Weights of a small GPT-style language model, trained from scratch on English Wikipedia.
Size: width 640, 10 heads of 64, MLP 1728 SwiGLU.
Architecture: RMSNorm before each block, rotary positions, no biases in attention or MLP, untied embeddings.
Training: a variant of Muon for these matrices, 6370 steps.
MLP neurons of a small language model. Each row is named by its layer, matrix (gate and up: input weights) and neuron, and shows model dimensions 224-351. Each number is 200 + 20 x the weight over its row's rms, rounded and kept within 0 to 999. A neuron's up and down rows have the sign that makes its largest values positive.
After each neuron's rows, "fires on" lists the tokens most often at its 100 highest values on Wikipedia text that the model never trained on.

L8.gate847,179,169,229,211,177,191,215,221,193,211,175,194,178,147,186,205,181,188,212,189,187,222,219,208,187,207,218,163,226,211,238,200,176,200,202,213,196,219,205,215,183,211,199,215,221,213,226,212,198,207,218,192,205,174,194,217,184,194,226,187,198,216,214,233,184,239,154,188,216,205,171,216,161,182,211,172,184,185,206,237,242,177,208,181,232,177,188,193,216,186,215,193,196,186,198,209,234,220,197,194,212,184,172,205,220,181,186,198,181,219,210,220,185,167,216,156,218,211,210,166,207,157,197,193,187,214,211,178
L8.up847,244,213,201,210,210,207,193,201,192,174,205,193,203,201,221,207,214,215,187,216,202,222,184,187,220,230,169,205,212,211,230,190,189,203,216,185,230,228,179,194,224,222,173,217,219,188,195,180,210,209,202,201,205,235,190,183,217,211,201,192,181,206,188,241,200,159,169,188,173,190,193,246,191,194,214,211,199,191,207,202,219,170,194,218,211,207,242,228,166,187,212,205,194,197,167,189,205,189,192,212,220,208,215,190,185,195,210,166,202,229,201,200,164,183,225,230,174,183,195,212,163,206,216,230,174,234,186,166
fires on: " ", " |", "1", "0", "4", "3"

L2.gate1379,159,217,211,200,181,194,192,184,226,190,186,169,206,173,185,173,200,205,199,171,180,166,198,204,159,208,219,194,215,174,174,193,196,198,225,181,170,189,217,212,219,189,239,180,214,199,173,196,193,196,186,200,230,227,154,209,233,242,205,225,179,203,194,199,188,205,222,165,234,205,202,191,178,175,200,215,205,234,190,208,189,216,199,195,193,164,245,195,211,230,196,190,198,193,203,201,244,192,167,215,183,218,215,226,200,195,201,205,202,177,230,206,223,198,228,197,189,208,195,226,252,220,180,177,176,215,204,201
L2.up1379,126,199,187,191,200,172,182,199,221,202,181,186,226,185,167,177,199,187,187,178,193,208,182,218,179,185,206,156,194,184,193,196,179,214,190,222,216,194,224,212,189,179,233,174,198,233,208,225,200,197,177,192,194,188,160,193,214,209,222,222,197,199,201,202,206,214,206,202,238,230,195,184,183,183,206,214,196,197,184,203,235,249,242,213,211,190,254,196,208,205,195,216,202,223,229,202,220,179,196,210,208,203,209,185,207,203,167,191,192,167,232,198,192,192,187,188,175,219,231,202,243,186,185,210,197,220,184,194
fires on: ")", "II", "]", "})", "SR", "IV"

L2.gate1572,203,171,203,181,210,216,190,197,175,180,208,234,195,213,192,199,214,190,205,176,179,207,178,249,221,183,179,177,204,214,230,186,170,191,223,201,239,185,248,181,203,170,177,187,199,185,204,239,234,189,223,240,235,202,192,223,209,195,233,207,179,197,183,192,202,183,227,199,238,202,230,219,204,237,251,238,262,160,224,211,189,203,188,241,219,201,161,195,208,192,187,217,188,206,239,198,200,194,185,187,202,200,200,195,209,195,176,202,230,216,168,224,188,191,236,218,208,222,228,208,185,194,186,137,229,194,180,186
L2.up1572,223,209,226,208,221,207,184,236,228,204,198,192,198,204,194,175,236,143,196,195,213,219,190,188,173,212,213,200,182,190,166,198,212,265,194,176,163,176,177,222,235,241,216,170,208,206,185,172,194,224,189,212,221,207,191,190,193,230,180,239,193,207,218,225,208,210,224,172,204,176,213,197,200,172,189,209,215,254,185,166,197,203,219,211,181,161,211,191,192,196,232,224,194,232,225,198,195,200,194,217,193,185,197,180,154,193,242,190,185,206,193,202,217,190,242,194,197,191,185,206,212,171,213,201,193,221,195,155
fires on: "2", "1", "ven", "y", "er"

L4.gate1356,186,181,200,204,187,218,208,229,187,190,197,171,195,180,220,205,218,200,204,213,219,218,245,211,184,212,178,184,203,204,195,211,184,187,219,216,175,187,206,201,229,189,187,189,199,211,232,198,211,170,189,198,177,221,205,200,174,214,205,166,195,213,217,197,240,191,188,237,190,186,185,218,189,186,164,207,231,229,189,183,223,221,242,201,210,216,180,193,226,225,230,196,185,184,225,187,172,212,184,266,136,198,194,206,203,150,216,212,229,175,213,185,216,174,207,172,191,212,206,148,203,204,194,198,188,204,190,215
L4.up1356,200,180,188,167,183,209,238,198,221,250,210,188,205,211,173,206,191,233,210,201,189,224,183,212,188,168,201,259,187,186,189,220,188,214,222,222,190,234,189,204,212,172,163,219,170,220,181,217,176,185,215,192,207,215,230,195,175,201,182,206,174,182,211,225,225,210,227,235,204,216,205,207,187,225,185,196,172,222,207,198,195,192,187,213,188,219,192,181,185,199,201,201,188,191,205,180,243,242,212,223,195,194,188,205,183,201,223,199,220,144,193,224,184,188,223,177,167,197,219,217,221,215,173,216,171,193,173,217
fires on: "ed", "ous", "al", "e", "a", "ia"

L4.gate1054,248,196,230,186,231,208,210,202,204,178,227,199,210,188,185,223,215,215,203,202,177,232,201,194,213,219,222,150,190,227,206,188,206,172,180,193,200,215,190,189,211,217,211,233,217,164,196,196,199,209,187,191,226,237,235,185,192,168,192,227,224,183,216,200,183,219,179,195,173,228,190,196,202,222,194,218,184,196,177,213,216,183,211,227,192,193,189,186,170,203,187,180,204,197,190,188,198,219,149,187,176,235,208,178,188,236,226,176,212,217,176,189,201,185,227,213,214,203,199,177,213,254,201,179,208,202,191,179
L4.up1054,206,206,196,205,191,186,198,197,179,201,206,179,199,232,180,240,235,229,203,195,173,222,192,190,195,200,191,213,195,195,202,236,220,236,190,198,170,195,241,223,196,199,157,199,170,199,237,163,210,210,184,223,199,204,204,198,237,221,191,224,225,185,179,151,212,204,187,231,202,222,180,214,227,216,186,216,206,172,199,198,196,228,165,179,221,221,206,184,219,209,172,198,160,170,189,234,186,193,215,207,198,166,197,206,206,171,213,172,189,209,180,223,207,188,207,184,207,181,193,206,190,165,206,203,185,197,215,180
fires on: "ed", "d", " announced", "es", "s", " place"

L2.gate158,238,184,212,195,164,205,200,195,180,240,156,203,199,183,196,206,186,204,185,176,224,153,139,183,226,179,201,184,197,196,202,218,193,208,178,179,187,247,218,178,224,224,219,174,214,197,197,193,164,182,211,182,221,173,209,192,186,224,216,263,192,176,222,198,191,205,223,226,197,209,215,220,223,240,205,203,194,173,189,201,228,187,206,206,193,230,196,221,205,187,190,212,199,205,244,167,194,237,189,189,149,217,217,184,189,207,195,216,196,233,207,203,217,249,223,215,183,201,196,166,211,208,187,209,204,210,212,195
L2.up158,204,216,174,225,169,217,181,176,178,194,209,198,202,172,193,216,200,167,198,215,209,191,236,199,199,188,167,169,211,219,198,177,210,221,191,230,223,206,195,209,208,166,209,210,199,206,218,210,210,202,194,187,196,216,207,192,221,136,190,212,185,207,202,170,214,187,187,195,213,186,221,145,191,177,181,190,247,220,165,207,171,186,226,197,213,206,210,204,185,205,197,231,208,204,146,229,181,210,217,211,223,193,217,215,217,188,187,192,216,211,181,184,210,216,158,198,215,206,177,192,182,191,145,205,227,196,191,179
fires on: "ter", "n", "ber", "b", "ine", "r"

L2.gate86,203,228,230,184,193,205,257,200,201,199,193,160,237,203,208,180,218,181,201,206,223,218,225,224,223,186,200,177,178,236,198,242,212,212,190,215,196,215,179,210,182,241,184,229,198,173,184,189,206,215,213,178,222,173,215,181,182,147,199,178,180,187,184,177,195,199,204,174,189,204,187,193,177,221,208,226,205,233,213,164,202,182,179,194,204,198,194,183,186,230,200,175,184,211,206,205,190,188,199,203,158,209,204,200,209,232,192,222,186,191,213,214,222,201,188,213,209,209,179,199,207,215,217,166,229,185,214,183
L2.up86,221,212,218,206,219,217,215,197,206,201,227,208,204,213,217,196,213,227,204,203,151,217,188,217,205,186,208,175,217,227,190,211,185,234,217,221,184,218,167,160,202,191,226,167,193,188,205,185,169,170,221,202,193,174,222,191,202,186,198,218,210,187,174,209,190,181,211,194,230,198,150,211,202,189,226,236,205,194,185,194,187,205,161,201,251,172,208,202,212,178,209,193,158,226,198,214,218,221,180,230,220,180,194,205,196,189,214,218,177,175,194,203,249,211,224,192,214,202,216,197,193,227,191,158,206,206,227,217
fires on: "y", "ber", "ed", "es", "gui", "ez"

L8.gate1644,208,179,169,193,235,210,235,198,177,191,214,219,185,207,154,196,210,199,181,211,180,209,192,152,181,225,209,252,184,203,192,209,222,196,210,192,215,192,200,187,199,195,198,239,203,200,195,177,239,203,199,210,180,234,212,201,216,224,250,232,187,175,204,165,171,194,188,158,191,204,208,221,220,216,200,208,219,198,207,185,204,184,195,226,229,198,209,223,195,206,196,207,210,218,205,189,201,186,233,170,185,197,242,175,180,208,216,212,219,248,168,193,247,191,214,183,213,216,229,215,185,152,189,220,203,185,217,192
L8.up1644,174,208,201,193,212,202,217,194,201,161,188,186,205,201,177,223,181,174,172,204,218,203,210,209,171,232,190,214,196,157,204,213,211,172,207,183,170,214,219,185,225,151,186,170,189,184,229,173,218,215,225,224,235,210,212,211,222,223,226,220,200,185,190,202,236,197,232,196,209,189,250,227,222,229,207,222,199,215,197,214,224,198,203,174,166,196,195,180,185,212,187,187,204,202,207,236,186,197,174,190,194,184,204,220,217,186,168,197,211,216,213,212,231,203,153,212,202,217,220,213,197,194,193,212,172,215,198,193
fires on: "'", "k", "g", "’"

L4.gate605,240,233,188,205,205,216,224,182,202,190,173,144,195,198,213,176,193,221,203,194,214,209,175,177,189,205,211,210,186,189,167,198,196,175,222,197,221,204,185,195,198,204,217,218,190,202,218,195,193,170,208,205,198,221,225,203,191,221,191,191,243,166,171,206,201,160,221,206,205,219,194,180,193,214,182,163,199,193,199,180,235,264,220,213,214,175,187,224,205,189,192,193,178,188,216,234,188,155,199,210,219,203,224,211,163,167,206,202,197,232,170,168,198,195,213,184,221,252,217,222,205,208,211,199,251,207,178,215
L4.up605,210,181,218,210,222,196,234,208,212,165,155,228,170,205,236,208,203,181,188,207,179,206,216,192,226,194,210,186,175,217,193,205,183,198,217,193,225,175,189,194,197,236,211,177,198,187,165,250,186,233,212,221,158,212,227,177,203,195,175,174,179,203,190,239,193,209,179,183,219,227,174,237,178,219,213,196,216,234,205,189,232,219,215,187,200,186,180,205,205,224,207,189,214,204,189,208,198,203,185,208,227,176,212,205,177,217,202,178,219,211,208,211,211,215,218,188,186,196,208,176,217,209,193,204,204,199,179,195
fires on: "n", " Vol", "m", " Op", "vol", "o"

L2.gate1133,205,225,205,208,195,194,203,198,208,223,206,203,205,230,208,186,195,219,190,194,210,189,171,167,194,222,217,178,211,223,204,191,213,209,172,203,228,189,205,195,200,228,180,205,213,237,188,193,223,206,227,205,188,221,217,200,227,202,202,193,188,171,147,184,197,198,210,187,173,216,187,203,158,196,194,175,183,209,198,195,172,184,211,201,189,202,203,167,223,208,194,205,224,195,219,234,186,230,227,206,194,186,224,227,180,224,216,197,200,230,248,182,195,188,186,210,216,206,185,174,209,238,191,227,163,176,218,249
L2.up1133,200,173,194,215,218,203,205,239,200,229,194,170,213,223,192,177,184,199,185,194,215,187,184,168,226,175,198,182,179,213,211,214,197,203,176,230,221,197,207,217,186,199,184,213,211,219,194,176,184,222,195,195,175,212,215,217,243,193,170,176,198,182,165,196,222,231,199,161,167,215,212,198,184,197,189,186,171,225,174,169,182,191,232,189,157,171,212,163,218,217,188,182,195,188,183,205,216,229,227,206,206,200,211,188,175,229,239,223,224,196,194,191,210,178,179,190,186,196,176,204,198,227,222,216,188,173,218,220
fires on: "fe", " Cre", "cre", "cen", "ce", "clo"

L8.gate1449,201,215,188,196,190,203,186,194,210,176,173,224,198,220,201,188,222,209,219,201,233,215,165,196,178,161,230,199,169,183,209,217,212,214,213,185,212,214,187,203,230,209,182,209,169,187,210,223,205,198,208,206,200,210,208,225,183,206,203,197,226,222,198,188,195,228,230,168,176,191,200,173,244,222,202,193,183,184,160,193,197,230,201,216,184,199,185,193,206,252,224,198,182,208,224,204,165,209,204,196,188,190,182,221,182,212,216,170,196,212,165,199,202,199,141,196,190,179,197,196,223,246,197,186,163,189,198,157
L8.up1449,188,222,220,204,179,213,169,199,207,176,196,206,207,179,214,193,206,224,213,186,163,183,208,169,166,192,192,185,191,197,184,211,223,207,210,204,183,160,192,188,197,242,154,194,211,214,217,216,216,218,227,215,192,176,206,229,217,205,218,201,201,210,208,157,202,180,253,207,193,217,196,198,207,199,214,214,211,199,184,194,205,193,189,170,204,215,172,198,200,237,212,240,200,209,158,165,217,219,184,203,179,213,205,174,191,205,214,208,180,141,199,223,185,174,170,170,206,202,184,218,207,198,209,189,188,207,212,204
fires on: " for", " him", "r", "li", " did", "or"

L8.gate1116,195,180,231,193,189,177,177,214,222,224,206,172,198,198,230,186,193,193,229,191,199,206,178,197,235,203,210,208,167,164,191,236,194,202,201,194,185,179,213,209,193,207,224,209,208,156,176,197,191,175,165,232,211,191,192,213,205,208,231,222,187,185,194,209,182,221,216,202,197,151,251,209,229,189,189,188,173,216,213,181,167,198,214,225,187,204,214,185,215,190,169,209,210,166,221,212,187,198,198,203,240,191,223,180,212,188,209,251,201,229,232,190,218,186,200,190,165,187,230,183,199,186,217,194,235,180,202,179
L8.up1116,176,181,202,211,208,190,228,160,154,175,206,196,182,220,229,197,223,235,220,210,182,201,225,214,212,210,187,215,217,194,226,169,223,162,164,187,212,193,196,176,189,206,221,197,194,203,172,206,236,213,226,162,213,204,159,208,219,246,200,208,189,171,224,200,189,240,202,194,234,204,195,205,207,187,209,202,213,206,203,191,175,209,186,215,222,209,168,193,160,197,217,199,203,184,218,188,203,192,218,198,219,186,166,188,195,225,165,192,174,181,225,197,167,177,165,191,211,209,212,229,218,195,234,165,228,184,169,188
fires on: " and", " of", " in", "8", " also", "1"

L8.gate1292,216,210,211,195,168,207,210,179,223,188,226,212,199,227,223,171,173,200,202,211,158,244,228,228,191,192,183,202,231,191,186,172,246,175,165,199,231,205,211,161,204,216,203,165,197,184,230,224,195,217,188,209,155,225,168,175,180,218,175,165,221,196,196,202,215,201,205,205,183,191,181,215,226,202,182,210,193,203,181,218,208,205,200,227,236,193,210,211,210,190,192,203,214,213,186,163,172,193,184,195,169,202,190,211,199,239,195,232,202,189,219,178,179,210,177,191,175,188,238,175,174,202,176,184,180,178,164,225
L8.up1292,202,184,216,218,220,209,212,168,219,188,208,179,187,219,126,210,186,208,200,218,177,196,168,210,204,179,185,194,190,209,234,180,214,189,191,198,195,183,199,173,192,216,209,181,156,189,192,201,217,227,183,177,207,219,212,174,198,180,171,244,195,207,199,188,211,189,174,209,203,234,189,190,211,196,164,186,153,168,197,222,189,159,196,154,188,175,181,196,169,170,227,213,193,215,146,194,218,202,204,224,200,212,208,200,200,186,215,213,187,179,169,202,187,218,203,199,222,181,174,215,188,211,193,165,163,183,191,195
fires on: "-", "'", ".", " rating", "ting"

L2.gate1635,191,235,197,203,178,217,226,185,221,176,185,221,194,153,205,185,229,205,194,201,182,200,206,201,223,204,217,229,207,174,167,210,236,209,181,240,205,218,215,228,199,161,223,204,226,213,219,206,213,181,230,188,221,223,186,213,237,218,180,198,206,220,211,226,146,158,185,204,216,173,190,195,197,192,242,185,250,204,193,193,236,218,213,209,217,190,168,208,186,169,207,205,177,235,200,227,199,170,256,178,186,173,221,217,165,184,204,191,202,228,208,212,169,194,212,207,145,207,182,184,166,206,193,180,201,180,229,193
L2.up1635,182,178,190,195,244,169,205,232,189,176,243,226,232,221,214,197,196,182,175,180,216,193,199,246,186,221,188,198,216,198,219,193,206,214,195,202,198,193,212,204,215,199,212,209,194,193,229,189,183,223,199,170,197,188,179,212,160,163,199,199,195,196,207,186,222,221,204,205,188,212,206,181,169,199,215,205,241,207,206,219,162,204,189,196,208,209,196,193,197,177,205,186,188,206,230,196,219,180,233,181,196,201,183,185,197,224,197,213,200,213,220,204,237,205,169,206,201,206,233,187,200,226,181,214,176,192,217,196
fires on: "s", " inter", " wh", "um", "ing"

L4.gate861,221,209,197,163,169,191,194,201,202,227,204,199,200,159,185,194,198,229,195,189,201,214,192,209,193,166,221,225,205,200,197,185,196,200,159,188,176,247,190,159,207,194,219,214,200,176,184,178,197,174,198,207,194,173,224,205,202,213,191,205,189,189,208,200,220,222,165,178,184,213,206,193,247,222,199,189,210,192,211,182,211,182,170,189,197,164,198,205,249,191,209,205,221,205,177,179,253,232,220,213,192,162,162,225,181,185,205,187,207,205,214,184,225,188,218,216,221,195,159,181,198,202,181,181,203,219,194,176
L4.up861,201,236,216,161,175,190,223,191,216,215,199,208,206,200,171,188,204,230,211,165,212,200,180,200,194,206,197,216,227,195,189,175,202,204,186,195,186,219,203,184,205,187,196,179,199,182,175,177,202,192,200,231,184,187,229,167,208,212,182,191,197,217,176,200,218,214,169,171,187,205,192,197,235,188,218,200,183,197,235,168,213,175,216,188,179,184,171,244,248,192,193,188,203,183,173,167,212,227,220,179,201,159,143,188,205,179,228,180,207,209,214,185,186,211,189,228,220,192,177,191,216,189,214,163,213,199,200,218
fires on: " United", " Bur", " Lincoln", " America", " Harvard"

L8.gate524,215,214,220,197,184,183,194,188,190,210,213,209,182,197,211,176,184,213,206,198,208,195,205,221,198,210,199,202,188,209,220,200,222,212,158,216,184,203,186,181,179,188,199,197,169,203,211,200,236,202,162,181,214,211,200,166,233,188,185,174,200,195,218,188,182,171,206,229,198,237,170,222,195,230,184,213,181,199,223,185,215,204,225,228,181,231,202,189,172,204,204,158,224,188,209,199,182,192,218,228,177,200,212,186,157,197,176,228,210,210,236,217,228,221,205,195,191,206,212,242,192,171,209,230,190,206,198,191
L8.up524,200,182,222,200,166,201,199,188,202,200,176,210,188,191,234,187,200,214,196,202,183,188,225,215,180,208,228,210,205,194,227,198,241,180,196,221,198,172,227,147,201,176,216,219,152,217,215,188,201,203,193,207,217,167,228,205,215,180,176,210,240,195,202,179,212,177,219,209,167,185,196,212,231,208,192,195,212,200,212,177,218,208,199,184,242,222,175,176,220,200,210,223,236,205,190,210,214,155,196,233,209,211,175,175,174,206,209,189,221,206,175,170,172,209,204,192,219,231,199,241,203,201,183,211,226,195,210,197
fires on: "\n", " \"", " Pts"

L8.gate1313,220,200,214,203,214,174,207,215,227,199,180,179,225,203,191,180,198,219,169,181,206,247,183,217,203,219,186,209,175,195,202,186,235,190,181,214,183,201,171,193,195,200,228,213,213,212,233,197,249,221,181,175,186,184,181,182,214,181,259,200,192,214,227,197,183,173,204,225,180,218,187,177,209,223,190,179,203,190,194,218,200,192,207,199,191,217,201,222,186,196,208,188,194,198,196,208,162,200,202,216,222,235,185,171,211,182,164,214,177,203,194,226,209,196,216,190,210,183,170,187,228,204,158,203,216,219,197,210
L8.up1313,193,193,201,185,218,226,200,208,168,200,222,187,158,215,211,183,174,211,203,219,202,194,216,204,196,202,205,209,224,187,213,211,201,164,235,228,237,184,209,182,198,233,181,169,186,179,214,202,183,186,217,199,174,182,198,228,245,205,216,201,207,205,193,216,188,237,149,186,189,152,235,190,221,185,176,205,214,197,184,220,175,197,194,183,228,216,165,204,205,224,194,208,213,214,190,200,206,206,173,156,209,169,237,194,167,216,223,218,219,217,196,148,223,202,234,212,203,200,160,199,175,219,207,201,206,199,202,178
fires on: "\n"

L8.gate1159,189,198,206,188,223,245,229,183,213,190,194,208,221,195,216,165,229,185,237,206,211,180,196,214,210,195,191,163,179,202,216,135,173,225,196,203,206,210,229,209,233,204,205,177,176,227,190,209,209,215,213,223,205,205,178,212,237,256,206,150,157,195,172,196,210,190,216,214,230,192,199,203,195,208,209,200,158,172,199,209,199,198,187,192,163,192,176,193,207,172,193,176,203,189,188,196,192,220,198,185,206,220,228,208,209,229,193,178,204,193,215,162,172,212,210,198,176,197,177,179,203,199,188,171,255,192,186,171
L8.up1159,241,182,201,212,211,236,185,171,213,215,225,217,176,196,174,195,219,167,209,212,215,228,197,211,160,207,173,196,218,193,210,203,203,212,212,188,193,215,236,178,187,208,190,166,198,219,215,185,208,204,220,172,213,223,222,194,190,170,201,186,189,240,215,212,166,163,193,203,202,187,190,194,195,176,162,187,182,212,191,225,205,204,242,189,175,183,163,183,250,186,183,227,227,211,193,196,198,201,211,203,175,186,192,206,199,201,221,205,192,196,217,191,198,201,191,188,191,191,192,222,213,167,195,191,184,215,190,231
fires on: "n", "ba", "vers", "pos", " favor", "ens"

L2.gate292,231,187,210,228,196,196,164,186,147,184,194,237,212,222,214,177,184,177,205,209,197,184,194,180,192,175,210,203,216,161,169,185,218,196,161,189,196,180,208,213,187,184,211,179,184,206,254,199,171,219,204,194,200,227,176,199,237,194,214,173,183,224,197,185,202,191,230,198,219,181,236,200,183,196,216,197,170,227,206,215,224,200,194,205,217,213,217,247,228,212,224,227,159,226,197,193,215,202,191,224,174,234,212,188,177,230,177,174,184,199,185,195,212,192,186,201,183,186,193,183,201,241,181,191,182,185,217,210
L2.up292,207,192,197,255,183,244,191,189,213,208,210,191,193,200,203,223,205,194,181,181,208,168,179,204,223,179,177,213,219,167,219,184,201,202,155,192,202,204,203,180,204,218,230,192,207,210,184,215,189,209,210,238,180,203,203,205,223,228,238,180,157,206,212,210,170,188,184,159,167,178,223,196,216,189,186,168,177,233,188,211,203,176,205,177,186,180,176,208,208,227,233,224,167,216,170,173,190,184,155,228,208,268,204,201,215,234,211,185,218,171,200,192,236,207,147,184,199,200,188,220,163,213,204,208,225,230,208,195
fires on: "m", "nd", "or", "eti", "r"

L2.gate368,208,192,182,216,202,200,226,224,200,186,165,191,178,198,206,162,239,216,186,190,180,203,195,209,199,216,195,182,229,193,208,209,203,185,182,215,210,194,217,166,203,215,219,227,202,197,211,194,193,211,209,193,178,167,206,246,204,192,221,219,219,206,181,219,202,181,178,178,193,228,206,217,206,192,197,207,189,193,224,176,212,220,210,197,246,200,209,178,188,169,203,223,211,209,219,203,203,185,178,230,184,201,191,224,186,184,212,192,184,197,233,234,229,182,185,225,201,188,217,207,169,187,273,193,229,167,199,201
L2.up368,188,210,214,217,187,210,204,213,200,195,201,174,206,245,200,219,198,199,181,218,187,225,198,181,200,195,184,207,204,204,221,208,258,186,161,243,202,233,201,195,163,231,201,190,214,188,190,214,210,199,186,195,204,189,194,236,205,211,189,191,211,195,222,200,241,212,213,227,177,204,194,201,197,170,181,203,217,233,181,209,182,196,247,189,200,209,193,202,220,231,196,200,206,185,165,203,220,220,206,167,215,242,183,202,203,222,189,231,176,198,192,210,195,219,189,225,240,225,184,187,196,208,177,208,199,245,203,166
fires on: "ing", "ed", " effort", "try", " attempt", "a"

L4.gate321,208,235,200,208,204,170,227,193,183,169,184,212,232,158,171,203,193,233,224,167,219,177,207,191,191,175,220,189,222,207,191,179,223,217,205,170,189,192,214,217,199,208,228,200,213,218,208,208,251,233,197,232,223,202,237,208,213,159,159,218,205,246,212,193,200,215,194,197,201,205,187,238,200,218,189,185,183,205,209,207,174,205,211,188,179,215,201,202,189,172,197,198,182,193,240,207,188,204,192,218,201,202,196,214,220,208,195,169,202,206,196,236,224,201,197,170,183,224,138,190,199,157,226,199,214,234,166,191
L4.up321,216,187,203,200,199,204,236,203,173,225,245,225,185,212,202,190,192,207,191,196,225,205,193,219,189,209,211,197,188,193,217,171,208,201,208,195,228,236,193,214,182,209,219,199,181,210,196,199,200,202,224,194,205,204,171,226,198,191,213,204,212,201,217,214,225,217,221,187,209,193,172,202,209,212,197,218,212,154,224,215,213,197,205,177,174,163,194,202,189,182,201,224,202,192,224,205,165,193,205,184,252,254,218,209,156,187,162,204,209,184,243,225,194,214,211,186,202,209,196,214,185,169,208,196,192,234,191,165
fires on: "s", "a", "tra", " Chile", "gi", "gra"

L8.gate1689,186,176,199,186,205,193,204,178,221,206,230,171,193,210,185,205,154,212,182,186,200,224,182,221,194,202,179,193,205,203,207,181,163,188,222,251,186,208,184,227,169,232,212,202,257,201,197,216,145,219,201,247,168,215,192,175,189,215,181,193,185,218,201,225,191,195,211,209,235,208,236,206,185,195,193,201,220,216,173,232,216,198,184,187,202,193,158,211,181,222,199,184,204,181,221,235,219,212,190,210,219,221,216,203,188,206,177,175,163,243,211,167,178,203,183,174,184,203,208,220,196,199,183,215,204,199,195,201
L8.up1689,194,224,204,164,195,203,240,200,210,180,233,242,199,214,230,213,203,224,181,202,194,219,211,188,179,182,191,211,208,178,227,181,199,234,174,212,182,218,197,185,178,240,172,219,196,185,220,204,185,224,198,199,208,198,223,205,248,178,190,175,226,208,168,222,198,200,204,207,221,213,200,178,182,185,220,211,203,225,196,217,166,197,202,192,215,215,188,197,208,218,217,232,215,196,198,215,208,204,193,213,210,209,188,204,194,189,198,185,201,172,165,209,232,193,192,184,204,202,226,204,211,182,165,213,208,236,182,194
fires on: " of", " and", " known", "S", "me", " such"

L4.gate451,217,176,220,181,221,225,188,250,199,207,228,203,201,246,215,226,184,198,208,186,225,218,199,183,199,203,233,215,168,214,183,197,203,190,178,217,221,191,169,195,226,170,170,232,231,202,176,194,197,172,186,219,193,165,191,222,195,192,176,209,172,183,187,191,164,214,210,231,188,196,218,220,205,204,226,203,227,187,205,172,198,245,203,195,214,190,191,197,237,171,216,210,204,184,183,202,181,174,186,206,198,211,177,186,209,195,189,197,181,166,183,198,187,185,180,216,204,194,218,176,170,208,200,228,205,192,201,202
L4.up451,199,190,211,197,226,226,176,221,170,197,205,178,180,213,225,204,208,201,193,208,165,219,225,186,199,219,203,242,188,224,174,193,226,214,181,188,231,218,194,185,195,197,207,234,238,183,222,216,186,196,180,240,174,191,185,170,197,178,205,212,192,190,177,191,199,221,214,207,160,186,184,207,208,181,207,189,182,192,217,211,213,258,225,218,248,225,181,201,206,143,223,203,200,169,154,210,193,181,166,194,207,190,183,213,212,200,227,263,175,165,169,212,196,221,192,201,243,202,218,206,200,216,190,192,210,150,149,189
fires on: " Fe", " Men", " Edward", " Silver", " River", " Water"

L8.gate236,190,201,224,202,149,200,182,200,211,197,194,217,216,172,170,180,232,231,194,210,209,219,194,187,195,192,237,198,202,208,234,195,171,218,175,186,189,199,227,175,157,218,201,174,235,145,197,221,226,192,199,221,179,190,202,182,190,221,204,209,223,227,182,200,199,213,182,194,195,201,164,184,190,233,239,205,180,190,233,200,175,211,180,188,171,199,196,194,191,221,228,211,179,208,206,219,246,232,197,228,165,203,168,179,182,176,192,196,201,178,199,200,220,171,191,203,151,206,211,177,199,194,204,199,214,213,167,196
L8.up236,214,191,197,231,205,224,206,197,218,207,192,178,184,174,220,190,221,191,175,225,200,219,190,152,205,236,200,207,202,181,198,200,208,209,215,181,181,202,200,182,193,186,199,205,199,175,241,187,211,152,216,190,191,202,208,187,208,222,179,224,190,214,192,191,192,198,212,226,160,184,199,194,208,207,203,201,209,201,210,171,200,196,185,181,208,182,210,181,206,184,200,213,188,172,205,211,200,185,210,198,188,224,187,197,204,194,198,185,209,204,196,182,197,227,176,173,195,206,189,184,175,194,196,218,198,206,215,187
fires on: " |", ";", "0", "\n", " "

L8.gate827,177,180,230,199,176,184,207,196,180,178,216,185,192,219,189,175,188,175,180,213,188,209,211,239,201,175,166,184,216,214,181,203,210,175,225,182,204,172,200,159,199,173,200,215,226,198,266,188,173,223,211,229,191,222,212,204,211,204,169,188,200,216,215,230,235,215,184,185,186,177,218,142,220,194,175,220,209,184,210,195,201,201,197,191,243,221,213,176,205,221,190,198,186,189,231,197,193,175,181,203,227,175,219,229,229,182,201,179,208,196,182,195,231,192,192,186,214,192,213,225,194,213,201,219,202,214,190,194
L8.up827,210,192,195,218,210,175,207,176,188,217,223,218,199,217,174,176,196,196,219,188,167,211,231,218,159,212,186,163,206,209,225,185,187,165,228,203,168,200,198,187,184,161,225,232,206,206,229,198,214,233,217,235,155,239,197,175,218,204,203,197,234,177,188,180,199,226,219,208,229,208,173,202,189,207,207,153,229,248,153,220,205,240,211,206,195,216,193,197,198,203,196,196,221,201,188,215,194,205,183,174,189,224,175,211,215,195,193,186,209,187,172,166,220,205,204,161,223,179,210,209,215,234,230,242,171,190,212,163
fires on: " |", "sp", "ch", "ef", "vil", "fe"